Weights of a small GPT-style language model, trained from scratch on English Wikipedia: untied embeddings.
MLP neurons of a small language model. Each row is named by its layer, matrix (gate and up: input weights; down: output weights) and neuron, and shows model dimensions 0-191. Each number is 500 + 40 x the weight over its row's rms, rounded and kept within 0 to 999. Numbers have three digits each. A neuron's up and down rows have the sign that makes its largest values positive.
After each neuron's rows, "fires on" lists the tokens most often at its 100 highest values on Wikipedia text that the model never trained on. A number after a token or word is its count.

L4.gate306:507521467551486490487523505498471496515556488537493562469565560462508605496474539529574507524572516441498484516518540479385519499541462482519508568457484424480454511494507415500527483523488489482421519547471467497526529507458574531437458474502417444453488479478502468519572477477493501533481497532584501489505490499536513518546538479488509573509506559466504508471572500506514400498529499472467483505470476472554443514493571465487446541462442519527534479373590552547557495520516555465432522558509524502521505489490442464444494424424436538452471477545472499524564466522479474535
L4.up306:487473567532530506538549530506484462458550460437546486462535418517493518400485500525482587495516540478533471508521512491473506409471506504485515548441510461480478577504452464477528479472536538485534541565500472507563536483495493564462516474509479485504453540484460361542510486548480538569500439503482552474488422472454536432487537572511525536519465506494418522413540485585548534538441484533488453452462534534538504430504521460543461533488456509539592462477537493463588504491520530394484567533536444467508491492472521445474515492525522536531504466466512518463462430523492518481
L4.down306:506478458441502539530476452540496556516526471458529499487521477513555452531555421479445544514451492588556535514553535510472525464486469541435502517483536523474575531466491537569435465492491522490464584527473478490542475560523436493533443456507497501505501495521472417486479501506523517505488527448426521457463418464455522499428495475472515490564537510527426531537536492534471568489475393488599535528492501482553484527545461478599466543548466522522517552504468475503469468571504480499502498415524426539492466471456488474524358475499525478541471488482556512501541564511567531462
fires on: "\"" 36, "%" 11, "al" 7

L4.gate494:540420532539520508498527513525576494553540518526515591435506451478438504486500528558539525460552425560551549586571558515535544558494465476516462547543478527495440420510448508472499479475493530510501410575439507548538477532526500530512540496560497502506481515472444509585461431524494577448483476506618466504491470472466459495501473496474430484461542504504539490478513558562465489442503476514541494387448474533530430461540545464473438551514520515483530534530478443531509533479458395496481540475508471505519575459484436481498507577479479490532482495500461516479493491511479523493
L4.up494:466472525515541471522548438445530496450625445461510435519490543524524450472502529444411483489513556519553549504493456487505491511497456490432466518505470467451533496557433500615520496522503549489479446523561525521501545456509535514454497508428461533483468478521541468574506529476504452499440477522536567517496423487471559450479539540499466361553485566513493523481521494581503506570534460479535489528496507568475407509463552522495467533513498492555555481456475556529500523510448483573464480456454541581442542488481521453533517511517461558447535520457489478499549544493526481487
L4.down494:470534584540479413472440497479476513485443522483501549508512534435493517478517518491558446509522479534580554526477487495478462518517439459459442498458360510484534478565458530418486498488557573475500518467548458503562478493500491511477513517453485456440436483507491501397553527541503524531491501503509546469492548529545538524516491527518518478512511535515491516544445511529501505541575508410537552442461518465561543494523576578612484497541446536488506472634458536454436470502468475469511533517458474455553446528458530475473517482476556428485464518507526517480486515469458524534
fires on: "–" 20, " to" 20, " |" 15, "tic" 7, "s" 7, " and" 5

L4.gate72:522461456517581517425453543515575514592480541527561497473489490488596480568494503607481485493455453557510566548493515518480534468578489530455490565504435548441486443438525582465460565520521485515572545505466421440530482468523593521449477548506484474494501474416480546500480501474486522426585534407520456561493454481483521487500532486511412467485514526500441474424544487536491484449493489517519526480475494487491455495543512492493465485466527511451494519521485461474507466439465460543486502491547443487475610472530530498453527539511555510469453497528498448524448508477537506503
L4.up72:518519511510493541549531400455541520471530482512517569506511437519527511560419520529454496502518523533515464545565462515457505535515499468489502484442476538481481520448460506550485433543446518519489436496505533501503428449468527506488491479496575400470480460499526477511473495539456509538454439502524535572456505518562530513544508516532467517495462504505552486441503508570533483413494499529561451509529629562502527456478459476524431504566437494535531415457409508482568538507478482478483483407502508491444489523508444521488487509527464560518594592484451441576508443518544521512
L4.down72:547505547476453484495520554576510555562497503458482546408517522475530427411526519456542478470526480523484503559493518445437512539527420492480453459484447477583543456488507454499496516442474438513449545452504524576453518420531474540422473518497486529560439413560448519413552596514560500518527542461545521504509534467496494523529472549463495434517552503498469530513517515543500435526512533428478502484498451556510480509492548468508529572493525583469519503546527517507489487518483477466552531408444486532513487515490449500466492532571516477580440450504554519505494454514458443493
fires on: "\n" 24, ")" 18, " (" 11, "-" 11, " a" 10, "r" 6

L4.gate554:464399496510478487558481555463534548553492485448471533480479496512526550537577510549523495490540444488514452489530518505543513451508468553448556482517453510504534428509505494563429481527620531465532531503389509530404554438521554508509508479527517484430555450420531520490500480505518545554548489447498535492542538484453546464558526485487555423475508489396500464480504552471544441494507515487512489513465494486440480441498483494519509475491551440538556584587537517562494449526504553499490474516514566527485590542476492504434466506514447489527508475527496444436489434461472486500
L4.up554:500467430432510516478474482461495493514477509490505458420478527514427451475589512549472520482528517474506512559554477472539567472533477460497532575458541515518466453510518530417522480523525540494440469521471533519552464569599535469544456444539465504417443464459506413484483546534569514478506496461498471541523502497619457513483479563500487490559487521476503434443487459498490581446529493547518472539536525472519544453596488493484464456534489464543530497420509534513506496532437478492544495506527470533602520506532476487544514560509562510476522380538520512535516491487581526464
L4.down554:539504514447516557406500449498453457498492538523537458540504442531503547412482491519548575462567510543581456481517439573538548482446537530472411478463491446515513486472458534460465559523510456471502485533529503504519442482540491479492455474507482574523515492554448540530547582568538423570524495509513494469494486447556467525530526490484513471465553483516536476543480486483545496527541599440525464521516518451473491490477491581501520516476474451604473450575496445491496488456500468497494545457471480498520512416517426427457582491463553523430505520513529513514528471540513526412
fires on: "\n" 28, " is" 19, " a" 19, " was" 9, " from" 5

L4.gate502:516514525500527557557516541477452477487571501472487521560502579514535557479534542474428467450463456445437546471572554469450500471413448414522537469503550458545454477479492469463437582501531569516491550577436512550433498490467530524533463450474489483549459550541512472533449548468509520580473523449506500535517571468532456492499493496439588476493461508517437490539536533465427538538455502470522478522484513486514540480508473548477491516515526521565456473493494430437450439598496482527494524482550507439441543417451517517543496504506475485545487589523496488484532556489513518467
L4.up502:551540522454489476505517544472498511441508495510553461514482495559512453456505454429432523434471491396510486484537498546482442417509441481537544475500542452519525514510504489428449560518555570542490527471507501476455512446481505496443488504513591485493466492547449473457485524476509433477576457425461527512521483539499557479444548530533494529512541523491474505516519546537493441523504582500437483507498517486481476559551477568542511563547485480542500425554504401384525543537497501500526453486475546463524520401460467535489436504492462522459596513468518497475509542444563424524
L4.down502:506498514508506488477504478455398471519469492515547479557515528435516461475489497457529417467485491486558470524499482446535512486568487513487574422513540471543553596430545493460492502521537483447405557493494543554518499456513474489552548468387506450472488531479471564524512502510520512435532486465491491493453450498455439468445522466513568450499541578533529533495502486465469486492495529545494541473548503438612539445493513524519447458542540562478513540433493471484470510489474516484467537600562463420543518499568499502570520495507573500609498520493453510486452531508441485506
fires on: "–" 49, "/" 6, " year" 4, " Pts" 4, "&" 4

L4.gate343:493484480470503516582494471469517519535533449524464522515487523582482557504535524501420530475454522407578510545497481513426442475424471381505524530515480515502519445536501469428479522470509540565507474472450576521463503474560555554488460534533524399530495582426491439490528520474557490514433546549516546491475490523486520456493507511448479451471498540447519537554525517528503515535452537504483489508457539483534459441593549542507505499542516525525478475493540430467484533442466502428449426500509476491533551568437454479446497500476501537514573520416523479510564474515531435508
L4.up343:513490539516523504464492503539487561466491500476430494522474460545524464421519502442474475527511517483461551524509589458433494503498520451457400491441456538469518432507486520497464463445481524582447526490510438558522540511463588579503510496565545491511458554540491576616508531475554541488508464517562460523464503562497476436484463485451549487494415535447504559529490510490549538526458540497396551510430488479575488486493582483526554517488505477420519452522465479466508475468511470507534498492520476503528513414478507454481488527483480512563503559505429422534526514480540552435
L4.down343:507570474605452437530502472500447477551536601488482501468503553495441497439442503481465509481458512534550489528467472454476497502584485498426492459504484515511517512422566520512589444517555503499479485467498469570552503557457486530499498473454488526475500487533528553509514502512386576493485519476533514460502507461435547512385464540522525478535484562485541466400429460529506535497514399522544497486568493510519537506533552549458456616530451467486517497468507499476485526525480494491478565557464517493552481507523510542501481463440534459539505536484451543523472535479418467536
fires on: "–" 59, " round" 5, " win" 4

L4.gate199:519516508451509526490465469520586479489487501466409473480494551593471509492575470467508510513515521502484515531498555517484441507509536452530513575489458466542413490511455509514494481505501504638489536556531446518495452465553508516440515420484532499514464526490574503495525465508515478487397451531506488534506475495494463504491512453453469512481515479464485517533506523574490465527515500419522504479615438510500473581486596497546511524460446503555478461602534450479494432461441549523468514566501524463468508492549441502456545475475489490567447500424419542477571425478494526528
L4.up199:506509410458401477469474523459486505473519555511505509519490474554475439451530450531530511484537459534551501521550529570504456465496495460522531489562523520497523469467461385532452566488555526540506538534496466561452483472483540515532485534522502497541564580474482406544461451459504460483492509500443544496478378519561535443516518446464602473414513517469485513575505519519546522511453548531512459531482498460520437479537530470528485589509487488495478428533452535493509475478487503481496501463487494488569496512361525538501501508528463484524485544460497441518525503409582505483
L4.down199:452513480485512505518502553464524491479482532497458499547463488481464498460454511489449409548457510454496494539531484450516558461578484482481511425589415489445535475484498556490484524477526596416442519517520579496538482505509461473480546430500465521540463458581494474477475482534508474488468479467500563471528530468439482578452473467500527464502527507496539440468510516560548501501567551507526563442561505517525530451442532546464519568446520464482580509483455526550473494586451466453498554522476523447512516596587547513502521521474595484514484551504471509500443580510427496468
fires on: " |" 39, "–" 12, ";" 10, " for" 8, "+" 7, "|" 4

L4.gate471:501443513414500463479490555537603566584525492491486487441421531505511525469482454464518524485544548533425508580488488465455523524503443480450528528455477452548448484443468542451551494510476542528460469503490487452469474432515446504502498500475575478459496524450513530547483488467542461445495471463527497540497531512493485426442498551445557512526438501569486494472494534512479488498534519487464455520513537486532450555529519538501560489523501470424478487489480440557473550526432446520516528448499489486499602548494460549498546561449576559578522555525499403531459480428414505537
L4.up471:532509408520512538427452458480448526490453596492489487541501483509466487474523453503518479532538501528539561491506460510493538473507460447515510489490465454494538484526571536536490464514620477479454468441467526498487509473513442546481542455506407584524534463446494494493496475453580492499493461482469407464534510589436540495532588532492504485415529448528507499489559568500479503588512472486497469540534472488503497528537474483545477411579505498493462474506516428467507494488443477555495546471505545486461523513512464497506558469468542586399448441554494456543494479507577460553
L4.down471:505567548525510417576576439541504493481489529475508454520487480468523526540507508485504566541505485530475463466556475476555386538491521496498482531426492416525554503487450496511515481551486499555461449470517464417487501520502522534476558455457466455467534558450407510477477482515516439482540446550534466501521461470468486490517473447570428525433477449557517504565546543458488505528491491535535476497535510463481498518417543542453495499529469485530525483530501443537523591517600540485498554434517450522436439522544546571539485551490477447451438465533469506488542547520556450451
fires on: " and" 26, " for" 20, " with" 16, "'" 8, " |" 8, "f" 6

L4.gate37:564441519487466517508478476564518454443559444487523530410477488457547446494473546508502477451496535477528564550485580455494607576490511518508507507528495518487495474514574535512532431436574458470468433437466501501475518484466454473482482480416473592519484611505527526491500505449500537552501537520524472448491495512543532467496529579487497456494546538537476592465526422495486552514542504482441438465514552562447533541543508484449542478553463490482569536477493487574491454489467538540462541538487455463448474516486478518559537541449436510478541543479500510449432494565486494511
L4.up37:513520388507529583506475516502528458505496469522500532515521486563462502438546425505434492458528483475451530484479537539446470522457417417492469532507486466473501571446563472395450608512541504586461564495486509535437435494559470533495475385541473503508477562507514521541490485481554474535464479452563514507462475511549505534473578516463457514497559499473526486524467590535490460502551509444449530502527519516543471528542514441491476474523483532477622498537557429442513507470497523500541509506541547533439430466470494527491500492527496519454552534496496464485532490527535473540
L4.down37:509526420507475447441537460592492516475487465544471601500508487491505520479423573520525435505518531520570497534524515539528444559492545589507533562556523543538500502455478543496540504492512498580446474562462508525458515525462493514509551537496519476547451472477500477528549513499448469473542504475453486521536444503448486541486488471500410557527463478470430481564527483504478532552502489412481569585434481482481396501424542496555477497455467520465497475529504492508519484559477501516479485476417421577537439489533473527551489418520438453511510494509532479464486458587468545487
fires on: "th" 39, " and" 21, "na" 8, "nd" 4, " a" 4, " |" 4

L4.gate562:543468486535574477520519489509521572488552472533464518428475525428517445527554531485518449485517486512460534526477469499447494573527520536471451490499521527589472499481478476510525457570589425541478448525542474520449460527479490510545416543472446439436524428484537517466595523458496478497484587495560430485469487477490433568450512479539512508505448504525447522461553426450513492486491494545432434523455539508495524517525544543530506462543570513532492519443574522511428499443538480555521491577461563453491524478469460533596465430474465509512482488503516425503506530474461485482
L4.up562:460501477508539520557510536524490461556583565490460472436559525508452505443538597487534493488506463544499480525471470518495503468474521480449527458570550493562531524523536431520503508468490463497514487404528530523481584527453510523471485518560553463562516422527537541508583558547469450494554503469577501463467551523450508498442497442540515500490533480557478538479500478550513448506513421530513418460507537477456543503447489487520579465527557536532432409494516449469480415467526522558457450537529490491491502501469493451492540478402493484530514571463436467510431474556458491475
L4.down562:465479462559480405476509460483488536492535594421485509620491481526567497576530541552511482534517444533543410481528473402471487480534502518525463498554545502486536543488600483540450443588499527500444515493478536480524471516483481572461490558538464487532503496504499509534471471513445493444500577450426524481540479455513551541469573494486506523550524500441513517525450431516486484484494543556501488539507499493515463487489502560518456461502567443469524515510495523469502474520499569454455500488433496504520405526474538547438399458523435409523490537527457514473487477476541535511
fires on: " M" 33, " by" 15, "," 14, "." 8, "\"" 7